{"num_hidden_layers": 8, "vocab_size": 2048, "norm": "layernorm", "norm_eps": 1e-05, "parallel_block": true, "init": "normal", "lr_mult_qkv": 0.7, "beta1": 0.9, "max_seq_len": 512, "doc_mask": false, "z_loss": 0.0001, "max_steps": 3878}
MLP neurons of a small language model. Each row is named by its layer, matrix (down: output weights) and neuron, and shows model dimensions 32-287. Each number is 128 + 32 x the weight over its row's rms, rounded and kept within 0 to 255. Numbers have three digits each.
Before each neuron's rows, "fires before" lists the tokens most often just after its 100 highest values on Wikipedia text that the model never trained on.

fires before: ".", "|", "ation", "u", "ict", "ing"
L2.down716:117206092155115138142197095157107161149161097154111181125134107172110170129126093117104095152145195081187113112141099125141144144066157143133121108094120208098124137089063140102111151149140122075105116166092173162100134058116099187111140158181147133140107105147109168088139134179072112145194115160144148083118109117190163119160138136070078125112162127144122089138158099155150095126106108141176134117124118095166064164149111125063138127141110141113073145214125132138092088132132162088117070127101081172135141139168139061231132138107132146200092148163099152140101161110146206099145165139143097150078150081191106097127097123098112121151126159162133150094144106095083143161114104131183139109114076113162105114073081136129128048126119097108111104085131113115171115079103107

fires before: " ", " T", " P"
L2.down925:096156134165176119142139122157158119137156133141165210163132142135140090121109144159180076147182147129164152141164202143126121084122120210170122124144119102140118145114155032121147087071121126168095086138102098118083117098138129166090115182104102096138105109094166085150101125147113094142080127158109141136106139083102136142117155205136113120114127114116093107221132137159102160133141088151141146125127147131007131119162180143130117182128103087178122132099163117147129108139175151066115132095085160079133099128122173177123045116134176144136089092123073167132155105159133159125113110154110109157124115077114117194125123133115007170136131130105067111100107106143130140096113154129147103133132127115143168131097078075144108101119160160088115144108119097155108038087112143

fires before: "|", "-", "|---|---|---|---"
L2.down17:085142191053135155182134134117137091081136121113134132112148139112124162106161120163160143117139070074118112086156142117088118115089127140078115122165150078150141142115107165151107113192143132079161205163123146099140109190111079162143191110123167124140115124139088119115106096083087180164135072148124150126059141082160141128124097120144123105086147154087113153103132144143165120159132086103102143124137166125143113164126164130131149094119117134112105138203106096059113230103122108136138185176138155070120151142136188103185168116093139152155117193127004080042086090117143114113142114098171165117148141198111089129092140163091141128190128093126140106129103116150090077101127126120136174147194087107122136103122127112137134186122065174144182197154119129139097108138069121

fires before: " ", " T", " L", " R"
L2.down1220:102163133149224085142149115154147126138099117119174175142119147153132110131137157147164115121174133133131173104177184121116119059139109220168111146137127081106116197135170076125122113080137122152137092163112135097126122112114130176095170144092115086123100138092158131144023153103120132108055127166146152131114131111156131173106183175117130138127162122128111115203146127153098142147108097143115145113107166119021127136112154138138125175114098100172108142131142137064146149152159120086099158142135188025122115105118158164122070126103167086140118124125098170116103103159115155092161119136121102135119107119123089181090123161093022157130134163130086142123103102119158161106083136136169156154168151089142166105083110060141130128140125134070149133114097110129118011107118151

fires before: " ", " T", " P"
L2.down1136:137127138167131129143133157169150112134146126173171193174123138157147081133081113159154080133143148100200149152157194132121119113088135158142131095134112109127148157115154043141163111058107118141108111104087123107088101097117112135074098186120117114167117086120177085166111095146116078126081124115113166129090150129103141139139175191163155120131147137125106085185133155193114156125128102166163133139155158142058083130151162152139104151091119110147120111086159115124108108119181153080105125106075162137140114121105151203080065112138161176133085027090104166199151111127120173117092145158086121151134100080107133166132155136122059137173155116106102091107132109130129130082070135129147108146117128124122158143114087097119104106133199185083110159105170119157105118083112188

fires before: " ", " was", "l", " had", " would", "an"
L2.down374:145158160099123173138166100153126102139141115095105095121142116114152100086135112133163103137113133124126159001168095061145097146143107143125116137118110140126140126131152150172132117156084178114102118138128085115174092175153140156104136193118126116073124170096131105126130051167117096135150097102073160170180158122167127122172143119168065166166108144132078096146135143158103140146161160146133140122054137119148137103128182088129129085178130169180103118136116082145085166184177085147175147159111198060112166145110076109067118116134173113084064114176135125127159094133126118156120080152152135067144083122133142138069110104130152133115134101083139111145092110127115093165197135167096128127170118137143086102077160122117111097137101108119169033082089121121128129137120163

fires before: "ing", "lands", "ed", "ation", "ary", " of"
L2.down43:090130160112159102124071092139139113123127170122142114140080144144122139198137177111078115213156118111178138154069143077126122122170139182074120122171103179122093146121090145076136122124131160140191118199154111164080136148129099129071119134165088169084164107146123145082139124131123094172137082132115152130120127137095141158065079138142155070139169110183123181138123129120099078162100099054190130188119073124149128137115103125078097180114127047052123156157141048087146130125139199158113141129134127135128108090140171106184084186103053122175097143156164165089129099141161080098152141184202153170114182124129110101185161113153128158142145123131154169105137089178133174118158150116111089121150149081133145182125132099111121159123103093230157144145140126127147110108089087

fires before: " ", " T", " P", " L"
L2.down1438:122187135149171121154162186168170110156163139131156194134118142167139113124114119143209098134188128135173153119162165123111112078118118201175122119151103118099136139124155057137147124072125126147117082143103132109110106096095103173096134174114108102137103103149181074137080131166108109162121116124141145134086137127145132161108134224161115136110134140110097102235151123169138169170117087145143122110135182148000115130128165142121136184138104120163122106143130115121127140084176139111126120085104169105112107123118167189147059140154161141128077070075080181150144130134137134097090098143111100143113091111125118145092132127117000139095114153140077094135120085120134116085127139123139117138163092128137161103121129095129109096114151151073123121128150088142083027084119144

fires before: " ", " P", "-", " T"
L2.down526:123158132143168120149146119149142131129151153109158206148146130177131108122118111154154090127189126118167147109168178141100126090109122219169115112155119104109127155112150010139141097055122138148099075112085109127077105108101106180094120185126156110149090114162152096144071133141107099128078138141128142140079119129151136148110132199155121102136134156134101112223125130184117176142114079166127126119148173134009123114140161161121143186110131096177112096110141122093124118111172151082107091091090161081126112152117143188108061147153162150133087088082100190162127106122130151093059124142126074159126113088126120164123133124098000136152115135105056113137121096119131143107121158108168118160186118121141168110121118075139130077094140197069122150116144088188107057101083168